config.yaml
intermediate_size: 384
hidden_act: "swiglu"
dataset: "wikipedia_en"
MLP neurons of a small language model. Each row is named by its layer, matrix (gate and up: input weights) and neuron, and shows model dimensions 64-191. Each number is 128 + 32 x the weight over its row's rms, rounded and kept within 0 to 255. Numbers have three digits each. A neuron's up and down rows have the sign that makes its largest values positive.
After each neuron's rows, "fires in" lists the words (lower case) most often at its 100 highest values on Wikipedia text that the model never trained on.

L3.gate122:149131123136078129119143169171107161176158151163131104108158164136138117101142114049100127106188129050086139154097067142126164122095131143072091110129170087118181114186060169185127088148134156128101186130121137145126142128142151102144145138175142185099151165118134108138138110144192128168125117143081127152126102114100105172070123072095193060103133140096046075155079095163129138102082
L3.up122:115128189133106102125138117133062159141160080067134210072159135143142141154138044104125141155146139076133160163097131122147154110110049137103133102128185106083104179148138108130097123124141149115145158092115083129131124200109090090102112150137109127143116162163067098139140125167120171139121141115117129129099150084185119196092130127124128118138144102083161085164126120177085139128188
fires in: "to", "on", "so"

L2.gate142:147120144140115155177114118172110122086115093118120089121157144153144114106077140109098161120129176069123171097177128118174168174176151132154088119151089151162125104131123222096177092081167114213130102131156130118122110120181103143111130191154069176142091082108136161154116106112127183134105127151136161145078122113144150125107186136095154104128114166088126143070093088162171086115115
L2.up142:078116141109144200130137135140108061134066135121124119129157111117169085181100171129156109164100106114089130094127090124119123134153155089123096133079086108132121137134175123098098147083167148106148134119165151157177090133122081186114096082134119164088156163199127168101125114112165023115119064140125084180138184109139144086132142109114187110139163107159144120087089133091104096088111
fires in: "it", "at", "reached", "that", "last", "finished"

L3.gate285:114108119112139101112130119102150138101180141094101153101130123130099088110130151111065122150150138135093089158147094103072147058067135187132103078109105108108070121067090065132100090137131172101072094127106149173151145166149088107164151169162111108102082097088146085175169155098144114135090159107134109163085147119109187122142085162186180141109109124151085105216150115136096150161125
L3.up285:165121151098156092190097156164147100166093125068098134136144090155109145085157072164094123102138143066132101058131121156152112178109135117104113159112157119184125103131140102128093110148105156145100144058109136125220131106188162071121100150126160111097108126048167090172113110120136134160131106123164101126162170122147131098088072088141124101172139097130108155153148082123128153152130
fires in: "km", "mi", "cm", "lantern", "m"

L3.gate164:145187116102143120175140121172103168139127155172094140123132112156189124128171130107175184144101122117119112081143130159156147102121150153120084117125194086169128111188137090125175124093126121252127128169152171156133107086129106226117076124104155102153121159115147122128164120192139089114139150173154188115124086131122161143104116104078126139110116185141135192098116079107150117117140
L3.up164:102154142137171131097175071118160146142093100218092158164092141153175169089168125106158121156131105135081158106131140152123064175165168131126150124111107151153111142160139107056186187134132135187117130137146224118111139089058135164144128118104120186140142121142125158140133131154114188078122115115177159128107105142079081107120086106121138130085094140137121181100150122106110115131144
fires in: "2009", "1999", "19", "1995", "1990s"

L2.gate177:121155164092124103130106155124082112166134173130108145097127120132143124143078086091192043113067141096107138136147164125139103097148137129108137144056091103117142083070149111124082127145082157170055088104146135159107126083141137122093184146149122123131138148157121115155159149126116114117129148067106171115089186107126135172114093208120127148193137200165174126153152175217119143168177
L2.up177:134137102131130118165167107101137133092131067121132121072121161131192181135108140110153121123133119112149099171150119211151159141123172149157118160113095130129220171156163177124138119167160098164133118166079120117147093174131151082051134083116016106120119146152123154122115183142145129170126133116110172095192089109115135123130138113040120149139150078199108087105164141114095183139152
fires in: "some", "one", "each", "every"

L3.gate321:133163172153177076136133126125135098102063077110085176079111101150172130172155117155124174090075104107150114081087144184149167129161183110140127112120198113140118174101132106098094152131141167128092155092139183135165124137072159143109141159115167127131106113127156101107138149150153136139141057132096108106123094107089113171105147155151107151124104091110108185075160031083105125141150
L3.up321:193069191094086157133160095124109150110169153117117141170120104168109096151137156133168188062140083149140126079118123149102135148224144156139126107118121131165126134093099164143161111106125165117094099093182116180113147151169170151119104057099127134098158062141183092134140166132156103111098057151137153146127129119090192104077123157203131143147062112139113186115115132105095164165069
fires in: "of", "from", "i"

L2.gate206:054142110072157149086144130124129109133125166112096158144089138090115102162109123135152171129144126110129139148115105124128172093114103101138175172047137112113160137152178141137132119140133127126167148152164113190102129071102096074057129109116147117104125130086084163144072096145110147111160170147139070113091081163124193107173087190137097114152172156095135081079197109145134135145118
L2.up206:106143178088077152153123149129169075103150104169140103187151131100191087113145117139096123154114190137082101120143180091151152119121100113195088128103192062119154084120108109123122102114117097112074194163082149177150063120093114128183181107099158140147144085111145163156135119082097151117144111125087107099084098191133146102196161146143147087099125101155129165137152051101119132176122
fires in: "known", "km", "major", "name", "player"

L3.gate102:075162144129100146191124152153122106140128056190097146159160129134075121092146104147095093114171144122142116130128117094133100137105139105160168139130218124138137169140109093181116085166157087162175118171140113148140150127122096183128085068114119137129130075113102106102095084107085134065095102062096096159090058133165134091091169106124112172097125063115121082190128115132097050090108
L3.up102:122132133127117092144156153086122132114099103112087092071142182123162155103085162141102167140104200134079080154135180118100150187172132193115129121135114130178129108087087137103175068158086147157137133118107197147126067126136153126064146074165132103148150064174144173157113103128144119183144063056150134156081093136106102197108115155114154154100113078154076174080144110103164126142154
fires in: "career", "championship", "cup", "season", "age", "world"

L2.gate49:107163175108088113157109110115120082128124113180084104095109109095129110094122135138114091135065104169181049116079072115165078199130080122095121106106161131105120104105110117149113102030150111113140120146078131123147134159113140139135098106121151143141113101095162121183198149115161151127202121143110109109100185135106074108097155083166063090130143171145157147106128121142059165132117
L2.up49:144153101138096178197101072143199130058135110165080091105146088074079138049096152150109165149252109111121129175153116152087127109160184134172104127129156167132184143163109114111105111123135095098143134123101106104083065098077089144082176166150165100137134117095098132094129118076120152164161107085089097117119084140196121173192103145150107113127092115127104141098101138093160125135109
fires in: "he", "she"

L3.gate158:141107072128103112168141099138087141095183119179119150123130072165077144138117159128149112159128136187133154116105104074134142086138121058151162063106184165123120110189117137111115111106122138162150120125122155125105175103115136114189120119151102122055157121044144099152127099087153150138133109120146128190101102141127140163172103182146158137065135082137134164138110156130188124181094
L3.up158:142106123120106103169149113091150185138165167115152138101111160145159101117144175098026145182160109127133094042109093078128148177183155103132132133149121159137130046110220180115122130122117114128118129090123191116093125157101099104096089154134121154130127166146151156151141076148134122150122120126156223119159110178148122102138115161121108125106158107092203197117166091105067163148132
fires in: "a", "an"

L3.gate238:201124116167096173103105132179184147080085168068111117162133156116192082116100129093147051117144137102109169113135122084164167144161129088098180129100047109109129136101172106093094111099075154127132165137150149128176130136137091129108081178086135189089154208108164101114113110124170115134089128142093169112126113114107145093082106131171125153127122141140134108125125142100128099131062
L3.up238:193086176134173143158146132131081140156126141106134203115127161094103088173147073157086111084167093105141135127150143131138166138146107106146121115078132151161105162164131138070187124076132083109112121101103102136132118152133077146158117113169130095118116144111162050177097099088168129118105100099148039199094182136170141108149172095122172118061114026156186122139110132106083070119179
fires in: "the", "team", "chicago", "loss"

L2.gate99:186108170164072142165116100092120147115096109121095105146111154112097086091161115126154118087183134024126112124111154153144173164110116167124128100094130126118116181091127117170164123108139175079134133113155098156181183158100163112124128159186092120126179181150173086127134176132165101120072156100132145142128183128155139120146202117099144113155085124136087117103061137162129124124178
L2.up99:187084173126121107153179114143089100131065072131168173139164108116119150107074104144161131134146158071135154070115168114071061170155128132112104114095161104085155179084138101109071060103125137199145157164130145143088089135155105147112108152101126124099080073137131121116102156098119127164138133148153106139052150132100137142122117116126157178137174070112135127108185093082149171127140
fires in: "that", "who", "when"

L2.gate257:131186108159141167162101111116185097109103126150108137154139092113103105103087199137106098161099173129125108091121153158154195166141139129196191074083142070107129127116176111105170153096158095131128092116096167156150114166097145094146123154143161162128159105115137183115137156140206165120100135149204093111116174152115164146105073162126136159144113113107182124145113163125115124124156
L2.up257:104103144121125150155142112182152160121147131112170148104135179141082086142130177142125139143150124170153129134192081117133162153127236072136102117146197150087151169088133143131108208117111112174168102078101145142159231150131087150141121144135151125105095132059104085112119130166153130130150122151120119132152133138199164095180146171157170105113140050125110059129155086084126120058160
fires in: "the", "2007", "2008", "their", "2009"

L3.gate219:129126132124119099061176127143158126098181182113079126192149127155158118096107092108123111139119118109154104159092165132126068161116181104138119146079028115112166194166150109126090135135077124130133126101139161169133099111150090118139163095127164164124090100143152142144095118121132106113135105133158113161121128118150137074164142098114082157147108119054194139076123110152146159105133
L3.up219:121119083100117124090198114108071131156100142136174134137180106174110093105132154163144124100152113139182119083111180080149181168115105115082132163166040138123154166135153185121128147109186196100156128178171090138151187158188159118145130107131091059119136105122096167189119080116134146134158143089105126177165066120118140133148110126142098079177152102207078114134129134181132109142174
fires in: "years", "months", "days", "year", "battle", "century"

L3.gate325:131196099123145051144139129094162079166177144088107094117157087171158135130151102164188115099124124110196076165175144123130057147084050108139132166109069129125110100100144120133146105103119154140134088168056115145189082069140128118168120120168107142133127111114157121154125187139134143132177137095113144097113104143113136117101162134112059159111174155144200128119188093197130118124166
L3.up325:171126098092107138183139106114112136049114170062106163137124152123112094103133110123141140102077116124134137171153135061137108040093036127183205113129074167134120100118142120164182158092120139155160072085121122176150118090189104152163128082102092133109116124103130100166167126125140156184101109134127146147160126134149105164126135136132125184139180143136131098116139121194134114072108
fires in: "more", "most", "some", "any", "many", "the"

L3.gate171:140136136133148160132118159233078175147073146146050113116093132166102158100067143140105101134100157169104127143170099130135141133135169105132112123176111136123113143145090109127182089080201081091103148122152170138168153140203159174094130160120108135106147162132180147136069145112116153121153165139113131137209162119109100045076156150098133111133079096089153184100129120154149113079162
L3.up171:181089105088089144126118102082161154160097113111145151078093123143160132077149151129222118060109146161157058090169126146128150122175127099098090164125174167117132126151066127181154085102170073117139149110111148133147108143149184134136118112165109134118132081146092143164108104107069092087126122100164069124136146158105145104099148115134142168156168092211174121082160126149152117086145
fires in: "as", "he", "with", "when", "there", "life"

L3.gate252:106089145132128095136130124107186095085165150112190135074174116121101156101111143092102130151139068148137059127187112130137081153126148117161168101040121174100112136145189158128142124144106113059132123141159141074150175110128133081133115156129137145090095108123134144178168135151133133152122114139126109106132081062122111127095097184173088121074149092134154114130114123078130142111137
L3.up252:141127125177138127139122129151180156107081212120194133113173122135139123138094120124075151090113056132095141145099147088136130120073070149130120165106132113105119149105138174166084119101123150109072147142148079205159204086152165109141153118131170078136107141094132104131121140159139180110144116148151142130186202086127140161111105146157164111101142153175063056120129104121145096124123
fires in: "by", "a", "was", "with", "at"

L3.gate304:101100150098127126130127127111159133139118107165110113064138198135116165142167130151130127156110201142098140097093079147118080148106107093109185120114165106083092111168105156140117140162189043140107091124132153055123088134122208086113084146124082169235124114121156146098127150177128120118065098120146143177120117137092109052147137151109076121139165136126146138125078177060089127145156
L3.up304:110116126055131165161127174133124114144067109171112121098111206099093158172167148128128119129153181136087104144092106154190117139138160131126125115080184151081155143166057098140141087152178069168116144124118108110099116120156157127135094135117163133183121118143152151068130129168156109127074103104137121164172142115148109083100127102080096139119173081127121117085154166079107170133135
fires in: "of", "while", "with", "in", "by", "up"

L3.gate379:173138137114169145088096066084132125113139128122144130136146131182049123069156097129156159119189122172158122071146121075172126162137170055163156101161095154114186098112107093100138123124141121141087117107104126125128135124183086104165175134141139129107147153095107115130121115167112138130136117178128105108167133174136105071096151088171105113162122057084187140133143151137158120147094
L3.up379:128172101126140144125159140097094117087111103150081187154124117093097167136092123073083106136147136131145141084118145121082101101109032097133099139121075122165117177154092123139197098057147131148133084077166133120139095121192160133148155154140155138090146150118103138124111060129100120108140103115175111140113159099125128085116165096183102131155145074123154138081126146075139116068101
fires in: "by", "on", "also"

L2.gate135:134167117140192093135122118159143093156110164075092149113092130146146162145148121133050140135155082157100187178154078133123175049074096106129083141180147144116155144093152122163162098144161131118105105151142113148087153111108144142113082110179178138069177117090136157125130087112127136093116101120160190133183085173127120065101134124188101087149131091071154054176121160119121130091122
L2.up135:141094141126112119093176164126097171134138091165121076099074090132072126120170156090125072181117110108160106109094178113182056066122186170097133065129177104128079179114155131168134067061065090146120080143146107170154176091091118146189121145154097101132129140142130065161117101133143125103120179175154083153124149170095092123093138099150160137154155156153117147141066121090138143093123
fires in: "the", "around"

L3.gate312:062111144145105086156115151159098127159171140111092066118138103186127109113129134128117099104122141179077159127126152074145106192126201099136092155143116072149085108098081139132117147130111143118050084112121155127097102105154165123161163075169067152063120194101109150126166152104119143146145148139140150177115122124132155068124122078135144118101125056121158095148181146163109132189114
L3.up312:150151099160080053136105076122111142058132139060152163174058146168153060124124145114144121135129101140173168153145122114180146153152146175162108130147117089139146147147087115139125104096132133170116122154124114196152128124168133107097150123154096161136149159099120145080130106203149120129133036076145103121170124142169118102144081127087092148071139076116140112176181177111126154132147
fires in: "one", "eight", "four", "each"

L3.gate360:110146137131108156182087135108126130124109155162178140147141133100127199077145143107113145123171144115068205115152106091031142086092077083076078143088157064167105121139180115123099107117086141189089134127129131142080136119181135146065131118104075178129080107163041103125146093129141174101085133124139126129114102184140162076121143132093195138100165169104177142140124083111066159127140
L3.up360:134138114141120131115056122093108173174126090154162129163094157057089122125131079142113136138174127088104118050172084101136107144134045114124110092075175109149109155138111139173169142077176153182146130121083181122108119123150133149104147161094104090137115107145138142139130105127128133130052102129189147066079108143121091113162185179102140130126128124110097124117152132070139108078156
fires in: "would", "to", "not", "could", "will"

L3.gate18:151122117074175159075154147118077158057124102165152083126132160141106108090126095125160148098131163097123084136065131164120119141155080185108137164100128148115115118079165133189121110129110107104115146110121102129147104181125168097116112151118131159159150162115090101168120085126125081137140119136135138097110153106129101078155148124181130122087121120122141195138132073231168108133188
L3.up18:098153138095152093122122121124109052152117088149110129155101091109116109123140110151081111150117165109109147136084141142049113122141074137147146159112134103104133153136178134127131141091143120127119158149119097181179120161125133170110087129145137133132081133093132133162104119158055041052100067161073131158131184115074175096151145094176143113126135112151101155117142166110162188121091
fires in: "with", "including", "as", "on", "and"

L3.gate225:128205114157149146075136130153112110067084156130148134110161149171154130099113103076150176115079075082073097118167128142135137118107072089121199122097145157128163119086127060132088108178121109128090112128157127157187128075103143170132129129118146151150155180169129097167145132099109133169116169052068094077141157059080197176154139132181102101122143111166187140115104092167056062085093
L3.up225:070180112127173136101142113135133144093177130101108151196184172101098116159121113123185140130089124088134123115024105129145124135145130104100077076090039124089100081097082143142144137124117168179072099122129122128147088105150110174157082185123130202119120133197112090209173085111118148090122156150143128133104106130114107104145121092164108194089103095148137177124107099098096161161090
fires in: "to", "in", "on", "as", "at"

L2.gate6:105130139114087167177218158134084124066095127198157169080102150077146142138152190193153183165110171154138121123118138088125178152117130119151154161160110099126148147115108098136171183170145124115190110156116065082153137079129122085097161127118152088109150114163143094097063101118109191103104204147107141145213110211140109100119139084134120155112120132102151118176126112144116143116155
L2.up6:195155129133119159105108115114092125140142157103126150154139139118132150151166035101175080085134120148103028215135027117091131087146105085055104187055161108133098163135115125159146123143160161103110109097117125158156139093114156107106182156138136158141156131065088170117128151157122116078083047134151148124060111149106163112152136201116132144075170083112080125141119112120118171131125
fires in: "such", "known", "notable", "name", "vhs"

L3.gate23:127143114155070172192090136123128111151165132142103121075037091141110142090086149121155129146122160086121161149103116136100117152146134137141148057118111100151191164147160145109107103160122173127125120099115127152072133117131150143126204136132130079051104076111129159080137116121193149101174168155134050152091101127202133093146074114122077142165155156081168070150094065123181097146133
L3.up23:130137133153088132136101081102197139135180124119208065144072134102149088125153136102121107143111114149143141147097074128115170129139129062111092108202134111099115077115074085138073161135135174072143126118155120152135147157169122114222075119136127106096105093160157094107134141126117121130146100142158142155152137147155083106135148129084158100123095138090172130130153198137125154148063
fires in: "from", "of"

L3.gate286:151109092111091066155174145172153104161138139140145131163156180127123086094086088051166147108121134095111150073176149189113171141100145123101178112112148065122132214117095122133111146141139117124080095089079101112109125109104109128111138120171103123138089170059100169166149147140085096126171082134119096162050110116091097094150127139174147121148196125122133104167086129089165103095094
L3.up286:172179118117115169179193186149093108127135164131128133096125106142141129107139144055105086157110166156111149136086101141110119128137146177120091154092147153186122122101114130100059117096110165140097137113154116131104113160040128168162156118172168181134108150093145184114114205098153097091150138104118118118122146092121029077151116154160150146143122120109132166103133115079105109155084
fires in: "of", "in", "over", "out", "december", "off"

L3.gate234:069159141117096188080114192086110172107087108142164086140157098122109105134194098125099130144186166097101116177134130126149077064072085103072159130176182071116116126116141116130083046116165162100090122172142177166170139124140141092131137135125160149167087140131078085162127098183144147124123153099118119143145141130137096138122089076125112156112160148106129089097153071142157099098127
L3.up234:104142122114120162170125137090136162141148125139133110164127221131136060112146176186080195133182127132174107146148122141190098078078167134127127116123128089082156116165145109133115149114065224145126114117210098127137146115097143148112182122071133125127159147130109086156135158129154148136084090139163203105099071094123116157094200166163114201114131161183140139127158160109107141118072
fires in: "to"

L2.gate131:087143137054076126153133144179091173181152111139090100150115159131178113105135125120084145189095101180132103180112119109093168146099134143107122189058132080143137133114104062124133133160129133131099107148126149123089112128062145141089148128105154126161198188169091167199115146175120185110056147087152152181117091111144097161155138098092098159116102125132116153144121172138120179157136
L2.up131:106118147133130164162175133116120082127161107106124160107153169109145188081137068070143127098117093117122111149087170138112134137138153063158135093086094114150187138093113130098136148197168169123171126087152092112123098151129129128126127093109106113081105170099190146159134172156141114096124210147101100139175143098124189108120085137155102086136117102101136149204121089096137135158135
fires in: "known", "named", "called", "such", "designated"

L3.gate6:106139166098130154133175104091139113113107083052122095136116151099133103159136131143069157132063124145123196148111072135118147148110140141086131074139125169121078196135111103136100087138209122102104155035158137155114118124135110163106083098098097110132156135113111141130145099171164121085113105109129128145147173152116135094164135088120120053088111114106127146142052118118057052092119
L3.up6:173136109118126126161093136060098159147174134124135126179117160114177158083131143069152155126137110114157057123110089095124097165131050133164156139147128170097164113150148102091130083083142096115117164130088116178136087168083151185128153132090217132107121093096053129150177079195124135116111184192107000104155101117135149106174098090122177110087145126116136101108175194156091115145104
fires in: "as", "released", "for"

L3.gate281:110105164084111165131102117138124140103062149178123111073124139140142154128175160110154145160104134151115100104109073105094149121094129075066152104101179100138135091091121113126061135132168125132131076141159153080165159139078117151091097104083103101115137129136110092104122194103199126106107103173194153153092094159101185205115131161141112176117115156139153137084086120091128083164174
L3.up281:112108135145153150129111135174142154105144136095225150102115115145105162106097092102110079184108111067153122169126149132137085111127160139090150145148128097120122154133178208132117124113117118111141116176161194132126103060140107132166123096091067108152139082145088130083126177120154100187158157132101152176154093102065080142099144110175120132114103207168092194124104080211160112166137
fires in: "from", "it", "about", "of"

L3.gate5:107213138095152121119115106079111104116085095153120074144106134103157175097112116156122124155091164130162163117123141084113127145182162069151127105112097144144187165087112132141112088061088116140144149115128163073146118111114098175172101146105102119084147122191112126150188154127094152156182171133152107079080107077132129092088109122057067190117054108145150129111098155162133073108094
L3.up5:135138119085167144065074126155096116146107071166134117152090073106094079120105125104150123164171107136140102132084105113187084190169154082129135104123128088109099181121112071136089103062107095127110123110080106117147180155080125143142060095133158108102131117147140153155116093111159149159139084123124091139041160159102108085196107137153131152087099100171141112111113145126126114139138
fires in: "his", "the", "their"

L2.gate339:140126159105102140129120092108122094019111146157156131109084135128108165099190146135132165143096162148130103137121180132090144213189123131126155152124092079186150132160070050132105111078142111101105103129156158122162150136150123117152125162136105098131124126142159097124138130065095158088140119097125121084132131153158161126209147111147094150183139122076130165061151119174117126131091
L2.up339:095124159130142166094175135126128131168167181152034132141135126112132124121109091130114191116110169170093180146122135120077126143080194142098140178174115125117145090139157062082201156145179094149206132143114089090193165098063105108122135101118128120050109125136127171117139080090162140105136145137111121191125103143134111138089118118127136088114073048102136070143137110120183156118151
fires in: "new", "all", "he", "she"

L3.gate84:143117102094116123112145150116119141141063158142147124159116154163200125141084167154126091161130114121153120143121168149064151130174174174084132139094090095067131119126138109080136091148130140088182140158183104157114104113063168162081181114131128161106120084127077124123110169125144139147100138132179096196051136141123117134101115061129120120141094144161096163092056193129160113149137
L3.up84:113148160097095133155098123054103145119171126143180152095149160164011120121133123105112131058130160187145129150126087136106157125142191108117129135135147153151178176092111104160128097098142131124149085129087119145166124198057103092172152131213119117125104136082153089162077135094100145111138170113173149124117140146136099127136155110144157094093154091115138177134184083110122136084048
fires in: "time", "life", "which", "death"

L2.gate280:134141084090127082217121159171094117131128114077173140094105095177109146133151111100155168164140078140160113126099159156079155175129129157087129083173111095115141120050194146140117057154156158133108152128156143171121105106124113123107101117096132134142095081094176178174144119205137076108162176156156099174099156151128148105157139089138141053116070087116094135171142159106170109116129
L2.up280:115148143113129097181103173106057144081115152111115104120102152155131173118089140064105141122104073133162078083091149167079138146153138148091116112140140099128135133085191126098124091115145135147095134090144142130128123083105085170114109114153136150122146110094123175178125146175160137113083130097129097177080168131141114178173106119143161104128066099132069119175128151139141142130091
fires in: "well", "not", "never", "far", "just", "immediately"

L3.gate59:105173087136126146139092126110148098158159143093100112125154141164118114141121137151193157102101168066149154132109085140143160150114083138103147109111103101067148137157166042118119152102203131128152121085107115150160119087112120123072125101122165129046170082184146070136194144107121131128139131112115133140051105117157164192171140167198120119137071132146112110178097118141108114063119
L3.up59:084063170087111090090112185170153144121134137113139118132152112132135074112171164153172148196141159149163134151186163125148171189137161113149084158090078128133113112137112141115210124123143137118127121139103086113136161135116143165043107142164131101121088184218151158137101103150151110094083100146147162090152127105147078099124154092155112144089155083082099145144138084123101140131125
fires in: "an"

L2.gate196:086175173133084151111129106157088094061102100144151086103080145133162123143125154150130206193075113170145149122133153086119160163071122110144159105071059129122176124091102125122132132063209072153112103100109175107134083135166138154141109057167129134155146068197126118078151119074109135106140130106147158103142139162140167115151146119069151111116120100097179125113094153108067109106161
L2.up196:106129110160094113130133069201111135122171105186113137128149169115088063199121099067086115205158130121142129179136128148143205170129154132140106125085132113147169125100161106070163097091121085167105081075158170093161105197140118117145123149082080117169149118073140128168151120096185125097146162113169086148205167164116135111083145134104166118087136125151160099095143165137092123112162
fires in: "it", "the", "this", "what", "named"

L3.gate149:169105119112126157112099161142099139095123164144106074098121141134160100151153102128116111086108140133114117136079088134153131177115117158114081111121117079154075167095143092144200136128132095158109100140162146058136146119167141148137130123092173139181152144103112116161120061159103135044091069080154116178078139127097058143094141148183115145077066107140051159144151072121201110188152
L3.up149:136114069177103110153147139164108072106176178144133067156171137112124125137187128122142094128091087190158132122120117129130159141086104161147099079105107106162135093104154108203164150175141131158159097097134097122120093168122105122109172074095161111120108135085061073124102121147154087157093107136154158158176068138151116102149127159113170073129149099127111130116147092155167150091156
fires in: "also", "only", "currently"

L2.gate201:105121156146072069105099148124106110125068135110121134155090126143086117073120107147123102101087131147092096103112062116132172170113068145155126122148138114159098125111149135125224117143149156091147080100111121141077180069169121172126116169097128079092121137162133131143094054156067133110072106100140135201046160153139148161156130093128108107106073129126133119114121087106132147082102
L2.up201:085217146111097076135124222058061104135102182118076142126134084155092138147157141108151133138121118152121124138136130177153208128119108179179133150125110172086182092151168173158143098134102115097156169121130072154129122120118147107148139100077080046094125115186079167131160082142091144128135089120177099135129159104176146144142112166126162121106132140123122124097108144098101096103106
fires in: "found", "award", "sold", "past", "live", "available"

L2.gate159:095158147110145126127096046134158135121146160196156153107085169143093172108136133089133094122105143167110144169161095103086170094166127199113120152126152148147166190151119099115149143225128112217083129109106127117144158149135107122068174135136126069114144158069097073175123134160153200121106101157110181154145149169085090109077101111104139117143104117128166194155144156138133105136189
L2.up159:109194162167099150157105071147115089117166112145117143105168150141107123169088087103127099093182243141133138136156129152133160172142140158088149169155112152157118180140112139113176155172137161124154114122143101160114110124153137116106132135098081108134069103082150149116048139116107164113144107163149149073136142159129138084099096104138082135122079056165139115113155151173087178088191
fires in: "but", "following", "due", "after", "however"

L3.gate57:184183150125109116143149124168155136073075179109078100094146206122110127128156101066153084125155144119128152166121134116118159163107096120137181121122090161152107125102139135117025114141135176106120127082139142181102197204150065110152131131087137171136127178126097089134146102150162173145156133104100133088150144163134152092105124091138125170109152117090194143149123130227114095132148
L3.up57:105184155082077118192114088114178109138121068095190191154144132146086115142135169143138112093134103172141134102096129135106079132094115080090122163155128136066139098117155175154165152168008177132118113146098120175163130122136139112175157129141130169129140110096116111086137153119148105152132109138112190080213178174158119095114145096163134117125100139123161151116143153075185071114121
fires in: "as", "by", "to", "after", "the"

L2.gate222:164131133137144078166155120092100119145192148117095108091102124183158186105122106094094151145129117105088106138112138201107114126170159113119148149090078183206149113123132186113069152143056150181127188166169166096140108154121111090118132209157133085128164110092148130160155087100135194144138115181130121129142091129102122115200144149128094118076199132126169065154138142150119123146153
L2.up222:091119097117097133169135156104078164150104151154129149130130121131136094090094186122181101100186128110156118102164147076117115180125135162122120142128138143089123084168154154170153103187108144157233115127140096108119157159103122147100129120174090149065106134108072124132111162123174112075126127085124092119165143133147148168078158139171136167196079081173109136096133179213199087183142
fires in: "as", "family", "knoch"

L2.gate379:212114154074140091166091160129093124139193171153117099127134163122089105041140099089203092126125158118096129133178141199131093092135152143099099149147160135148086123116137134130172111108110117122135125115103149117137093156149120121111193169184165110102102186064093140123120141121151156065104147140137048146142150185082084166174107115113118148066156150149106093111145154098120086194124
L2.up379:178127170136062143094154128114111199107077076194099118128161156120184120056110164189111120131175163153132107135125078074091181081078154139087125079168084075183085167099120105112110136130142134119108088128121120138128120138155092069100110124109121085129129123163135123090090077130096122146137191111100119108126092091117223075174162194112137084167125080160161094145111124092093118052120
fires in: "who", "she"

L2.gate225:048128116137145127122067142193099076116112132099045041151097163171100109139135166137170092059126111121118130155106080125128136130170154098118138102189140128164105144137075125149158134158122127097111130107096125151061141097077192162100151131092148171104130041115140101103111168135131057084131142135042147130122140107183130116161088082122141132117175117120076137162133158155129119098125
L2.up225:147112158131078072193108106101102130149147135130199135135136116160113114114157155181084130127149098131148146112168086128175132140099169111132131142140119062090100100143137148136129131142166054129129107188131127142103128065184119126117151127010141104127112142160124131089117105134111114096105089097167160114104102179115124053141215127074165109133043084144197070107165077066095079118121
fires in: "first", "a", "second", "published"

L3.gate45:142087186133203187166155166123151125119172173143184071055167143131197117122126168123128133169111102141122085172120080122142130150146134112160096103092165098151141138159098152139158120141099110200121142152094127145121112124091135187137160089100198136114082150161090160114152122120145151106133122159174108207104131161031075143198098131113139160120140185154131094168110128119116138195164
L3.up45:111084108139125122098139109075102108140124189097111135076108121145135118186101155128109133162148181090096156146135064112144150167144119086087186132092149114138121125179128184129124105120088072151140096117090130133136161075122148153159148104108125148177136129156091120081118121144172114080090102106091107150071144148125126121174150146154190160161151135145123070073094138184090097174137
fires in: "of"